Weights of a small GPT-style language model, trained from scratch on English Wikipedia: vocabulary 8192, 5942 steps.
MLP neurons of a small language model. Each row is named by its layer, matrix (up: input weights) and neuron, and shows model dimensions 0-127. Each number is 500 + 50 x the weight over its row's rms, rounded and kept within 0 to 999. Numbers have three digits each.
A block is one neuron, or neurons of one layer that tend to fire together. After each block is what it responds to, as a language model described it from the Wikipedia text at the highest values.

L7.up95:479548544539559484504518418463458460470519529444495508454486466545465604471522611505515479557486513480538604480463498458506463544448499528420484473449512472416490563549567420561486557554598493513535567493453443481430571564483543509601556522503404493514571480472475514494441454549531379448474508523638600422449546555571565566407476524568567492497556475562433464491504557556498501518552
L7.up229:520555607541456466520446473474554529462529532499458421530575563523462527452477508563502478508445482503503482631593401474465458592460511527511495479444519496504579497436524509492491435589509394544552501567475465456511484506488522459516570530451437494520496536543592556538465463525545581456543418519577548541521493485509533523469494432535429515505463532552560521373477557461537505433453
L7.up479:538517498412422526556553539445489567527493529505524569574518577595547447472459348447506506508541417459555520449481513515452498477503600473408533539480489440535556458504547475493607446496510466569504590522518530397520442542495621501529474455461462429530440377544437507486440546501514422451559507509504512506578481457538589488482580566550458448478488485456555493473455382514430577421492
L7.up803:597557482465494408573514538472571521525509444536553529534568538505597459459474412506413573473485513556521512492406535463461545539470544487449550520463453479481498464533534456512550572618556551564495525468493473539459469531570674559542495483529510494479497552521610578446537475533579571455542491508539602486499481518595488497513514508564541521460523525505539501529514459545505490578587
Description: Start of surname pieces

L11.up799:497586481511567477581414568519451454462569506466487493491486560546435488498563574561521355347416540495545523593464441537448531569472474477490406520554477423547499540552510502441521547420508493509460559452525508539524577547466556553503454616431504499515479469520492464544470555486535430457410465583523607555504510579460607499479532487520498475531559505547451466510435526439472533591570
Description: Compound-name hyphen

L3.up19:515518493525549526505477468583526470540560407517450499468483490552429486513483428458469511543444506455584610507485469553424595452568559572596547463514499410544471500511555483588389454535504483484504503525480431494526592545544453466461475419502494600520447436478555519489511495412572471521530524394460555659550503506448534495529558608498610541558459452452465515482459441426541488439500
L3.up60:461571522473442460461451437498526454416534556440468511522462542534490618522451452491509497474489570558671481517462538485496620526480523497502570515437494431481512527500533447459509528424486433523433486518501491432557456519491535446455514524480501429492532513526404457544428508470601458531439518524499542485566454598507567547469444523464483498596528599489465459516446451410534500542459
L3.up224:488478532445395482517475536514538543464655566428604451430492542471477466533454538450577494584519465623581473483439529539422513510521457507508529470526519467461474500465505536528565418457457531510429604518577490512532585505483401504535466574473506458452455363456479436495458491452522401543481448381536578505430438527504501525366497440602572474523472499482541526484476489532424530497340
L3.up254:568509410521577510467515553556519521539608496500499489483568534560533534450443467486503461435409509557533494570463604524516507514438483463501450472551492522491376479477579537459444537566501489448496461487517513531483550455500377478524516568554472512503466441453480477509527508394612473491471506493492521577531456532590493533537589568532512507475411368506433535494502388467472567548473
L3.up313:480498511521516490577483462547542568485541430553425525503543580522541557474560460581573432493472526502512551532500494463440394554449514548409461545572420413446527546473494472563440407432552514554469502529609466516495563490455539534499444510462486394517405517453470466519478522514532586501498513515508536459492473578490554443498479595447488502557457461517469514481462428545428553491457
L3.up374:611480482533586491548615579410488531557453545456429508466514494533532531469563451497474535528576520520530540516497540539492383472540547502508434517476509547555469489594504545487462504471438537584487560575532445648517481484490499535566506500508522487424489516513558497478455504434488523457547542483459463521480537514576594535597462509392511454518473515521515478515556440504520614481454
L3.up481:467587467467489583548508517464533557547496576532535430428490490548476534435477538566505480372540547465411492486404535485484507478473503445456477552487438410464483533540500488516490517509530494449535502422532538431553537514452579498465553577498509497582518461521478505543398427460591443418491527577574546486480566460494468449345479490534528594514453397556514463515581430444450531448490
L3.up594:553535510491455538491550568427458563499478465487594492542560549493396558517453437504531478469466502505390603647446470570487506563496456415407466495480526503456440480574531520508416533448516464440505521587516502449563594442597316426512597572573436438544444438471555564459441539465501491506480451535508535600480470522544510567551583470500473582539471437504554492571460536500439494519494
L3.up598:445532492533525481504585528519561419471498463468548509616577394496511435403490427547494554494526515369490443555536468480527460587523434547498430482486460437505434524447494478462474555464546536476517487420612539549485525494465427524500524483479579629503456542515513605389443538550506620428452534498534556434492470603510627540443561460543487637482426529494478473492489427581421524539420
L3.up707:545516458513453451571496446532454483539527446486562533488518441593445449508582467496421508463501496466581541464514560544499535569465460523410453500502543549448536478481465561520519574443485460516476490544388475495516525567413450596521514556515555426549481509582481535640495529619531539545435494551494516434501498543552433518458500516481461551542453478441515523489520501538463512448510
L3.up785:486517480426496529543502528499556483469458531493448513553574477588564599461491388512481473484450516511484541570460524532422586487585562440466467474499577548547570459458404491479529551486511613515463523489494456509465568495490455506527528462530418439535478417443527512477456505485504512546475502480494616528480572552432531623531543541472495549474489527542470546483500625475537498592608
L3.up820:477494444487442505545563452488481483532469570394582437490477465545484493501529477482540421451431397462367535539577526533504558511536548471449514435476509467482529538404447477537536599477493481510532571509531482611569549417363480442442538587472564435486469598482478445516485562501581475514478514571577525470476500482528587511417477566452421466557471499518434425598562445490480541536541
L3.up848:526436559447467502520523484434536547602449565530500581481445541541551552534455393595509451417557511567446466525423487452480557499510427501496561512573513414474540532499436542476573531546439493506519556554464479356474485470458476484520489554511394416553382464593538439564514531458555468578464600486497547507553542555472442498442545481525641500517508454479481543489503446580552512498492
L3.up864:527501501488539414530488482399588517494451513444494499436428470574464602546519514437468463449463516507565541519409429593466443541525487519441557523530581648451409475442477525440468518561453498470558578471477540497534534501500456543522524445526501548401509436502471450494432529456478524521480533454545553452535386567449466499513565516491566590575561391504569566549506471616518503508440
L3.up945:525397508544574469591456650454600464596536569571457548520487570517456435479492544529568447499565451521498524482437484557458523496454507485463532564510466535564451541522479497551483605499531515576484392555546549560514525553410518516569616532488498497488489574570528502430517496527505453585479599478492529547460516476510481460483497601510484526478539451473485571493511438529475508497558
L3.up956:415566498512451466511535466465544516587512502520487489459522489505584599478535540620602466533429463521524501532501525480536521433465473496394437566488478514462447580531456406496486438466611426529445432507528502461540533550524587484557549550493581464427492447636441536486481471433571463422504457532519583438585465556413467459540530471486476414527449397464397561447451530537523466503530
Description: Hyphen in compounds

L7.up58:514499558509499535494520580489522392421487501439553510524472475525490411501533514533495493463560523443509515527438483463520515496464554469423471501586575375507575458528535396542524625460503449473528485437492445502481493496475454509414502436526548518574495562556529480516483501478547550452532539537564476451484432456494474530510382492624599472465441495539515431595500490555557554556483
L7.up345:527483569526487433535462496488458461449526559507617522454512477505597453575487482557493322457504563525520494540508447513457411569533566373490419528601515430488495504481478562507547554459550528539566556486488644536493508433423482490463497531550484502567482520493489452473490560494549514530555575443466490541470479521523441421436477538536561536461586455397528464494497492607547429462424
L7.up568:530507513483443444484624555499471451444481471521409519489570396538495500547555444580457465512563495487497581443394422510442473492560542463570513438511558382482570444543524570572491445547448457502482543515519483401564558502463411454522534472515557380523441502551448531622470432525514534499468467485515482527477496465487463472518495421576568470554447514456542447538469564415468527484463
L7.up667:497496507512531520562488501466369563429553535581443551492510460498470466622490487420434507542463468490397456436421523512493579432530522419515398573494604446425507520484552505424501565534573461518434569465588471432565502550475418441475474503490525494514446504514516592522458476484518467628494547505530541592485419558518493458487553420540528520451482463484567499431387521518469488406439
Description: Sentence ends, table separators

L3.up8:497471556487431550564633520550573567555480438551506558420518448562455473507487450380497472479479559587460466421402529598456563423523460575428531545486529545472564510503546508489528411521444517487543547459467510565468515528494499609443448420422527446486530397448594507484488404446473534566408503566499408567436521602595466535429504490538530524451499556534554545403453531450403453454491
L3.up53:390536478559435617509565552530548428526540531475571542455453407478512511531478452562513568521503519520560494542438506425460519475495587513591503612396573504495477532513548415492466411547516448569447534464494522523488547395537495535515497586461554507389474527545493444470568445429458490437491458557433631489386498453480501462521516513628562466473512532514450444560440563414446492548529
L3.up99:422459498409522534431550473441452437474474534478493579424505525520517542501505489473442580455489480434602542558523570610552518614563498479463620536593464535504451473580533556387533487428451510458444511577391496469476490558488567493460527609459508517456501419460576516498524545515467584444504468524488468555407442465564477498440545545533430502491514414487487516534535507535421548434556
L3.up102:527454465509436546490517484428518421578490526504507457414519439561612531512485503544424534413427524531454445441516508505579410567632499467461493444483478430578501471370484526464549484522567510444523448507473492558492544522481481536469446484413558458537468480439456496462500561516509569537482436565570541556442497508488516505532574514515512517479454492569425541507467542484442551451629
L3.up217:495505520500533441449512506491512501451499670497568504445479445523538535424469496569482420462464492520570543553484635551541483501424456407430555509390524507514516511526469458496505529473464473463561564511425520543523550554480447442472587608452589451455479487440434499469560428413518494487591523450485507546487500484446447563439544479502582549437568521549483506497515462504498467492466
L3.up256:494489505570539502508553462496474565484437505412509526408607460458453431538556472506463510501450519607531509398451425532468443520515479480482619666395493558384522417445515465377466435518525434498516518554583520548475409467523503517516415448522497452551582546441545467480487444422537511490436513512517522502463486419484510458530560469472588500422510455532536533447522471484454573400501
L3.up363:470470443466443509458507547531468551488543396547546538484587411414420463595557520448565515528528449535575512493491489447534414472452491376503460506451562498524515539492418446484484521521522473414472494514454497410501475591539450504490490555353607487506567465430488450608439448428548450511469406534411503475522472471494485458418509673402467418512482550449530597589456469505477479568502
L3.up426:375500531529450487487429516520527507487479466597488496509416487472397487581547565451523479456465478514456456512385555512500469458557551479509498470565485457565443532525506450473587449578548499472521463504471518441502559546509436577479406452512363484533488445565419487521578453470465499490506470467413540479460508503531571590474495431429493580502541557535531530468477450561457551467467
L3.up489:477545462570491520489532562487466506447479446528523584454486531543537585491496557414455477469430595451520486485502476591513584447486455580565525460470454485547460474509500515451536537499484426468578557492455532535503543536560493441396503487495530480464436596508383578450506497476537465592538436482542420506419560522500580546560558418485537578560478528496319544432479412583399472498502
L3.up533:497580435509453478476575502406490374494494434522561527468431454430523532523457530393445497597576553498465482470495582533499487449499509506543487509460602460553428504593497543524513400488440443534469454438460559519528586485506495505400474465472474513540447451475508397491473482520465536561502420584460499529487585529428483411510458580433429522461440558447538567510596442459501559452541
L3.up664:571472473393516560482504548423508485503444557448512512390466451472587462479470530465468486520438492490501503546465547415504501470515442546641465525405452520558433563558476469504528507519505493554542532510545489509404559550514452581434496463443489415568421548488562368515525620602546459620564507561544522498446567473476421491444490538515572509552437493478490465492474549567549421476413
L3.up740:459371436541456492485518570456535564592477507478581514348505463520471528472498527457490439467502569513448503443452478522552468548536556492512663525458536433498524410560520525556549383541432427513566468584452643460503498501496481538470478449474504468423507402403467498592421495411479507452430509462489539595608529490495484485521524437512447569467503546585550585490554487470435527492486
L3.up807:480516501561535495495430457472554489428509536467503514482486466522512484512589490475459407472429452518476509531495573508451568641420504505461485474524479530524496563546571533454447469456533443498422578573480444498457577453461434477476515501442461562491488496529459471523446450472497500538567477482558508513547431554450473563514564435522506595535474545584538454352497450502515605475488
L3.up817:605424518472539478463526545513493472531444457536541523461529485533482389541466421392542449537518545551483559498555613494542467527476458413541587453457583456465525521552531422546458473482447365441486494426481527497483501540491505457447598520491527527513501480460537538508442554524549493530466487533560588505572409541561450392594571472547448436393560452532546521499499469552433586390488
L3.up924:445551461556468581540600485469489508430517537497528478437526503436528443469490587567596530454452472490516512411436477512528509492473497451514500523429531453455468510466524505487560481480574418479466487489574508510468553578592515449453506488588535418535562481447490544526488491541535463430470498486461492385538493509501499470496421489437496556554565521537536476608525586512468502477404
L3.up931:469536441461479523499480553524489509547525436501543575428489535533490484538518400534509532494465512519425524512475505451514456545509537466474549508471397475506575455478572504516422449474460461531538427444548485444485558421530499534435523514415494423486544389492526560555555560428479356556488553500471534506451514538479479505532492538507460522433523500512503477553369433483449547445490
Description: Table separator rows

L11.up584:583480509465484571536554480525482422511483511582489516431488487433497485489481470482419486564472457496441519499581536527490459518438561401469500461527473491562526503485425480627475567590452454490524435429489430496527472566579468476522532407554573463568527508427519474518505493549485497613475497457334488491495526495483592513447544585443464557477518448555439511546491576524475415577372
Description: Mid-word fragments and table markup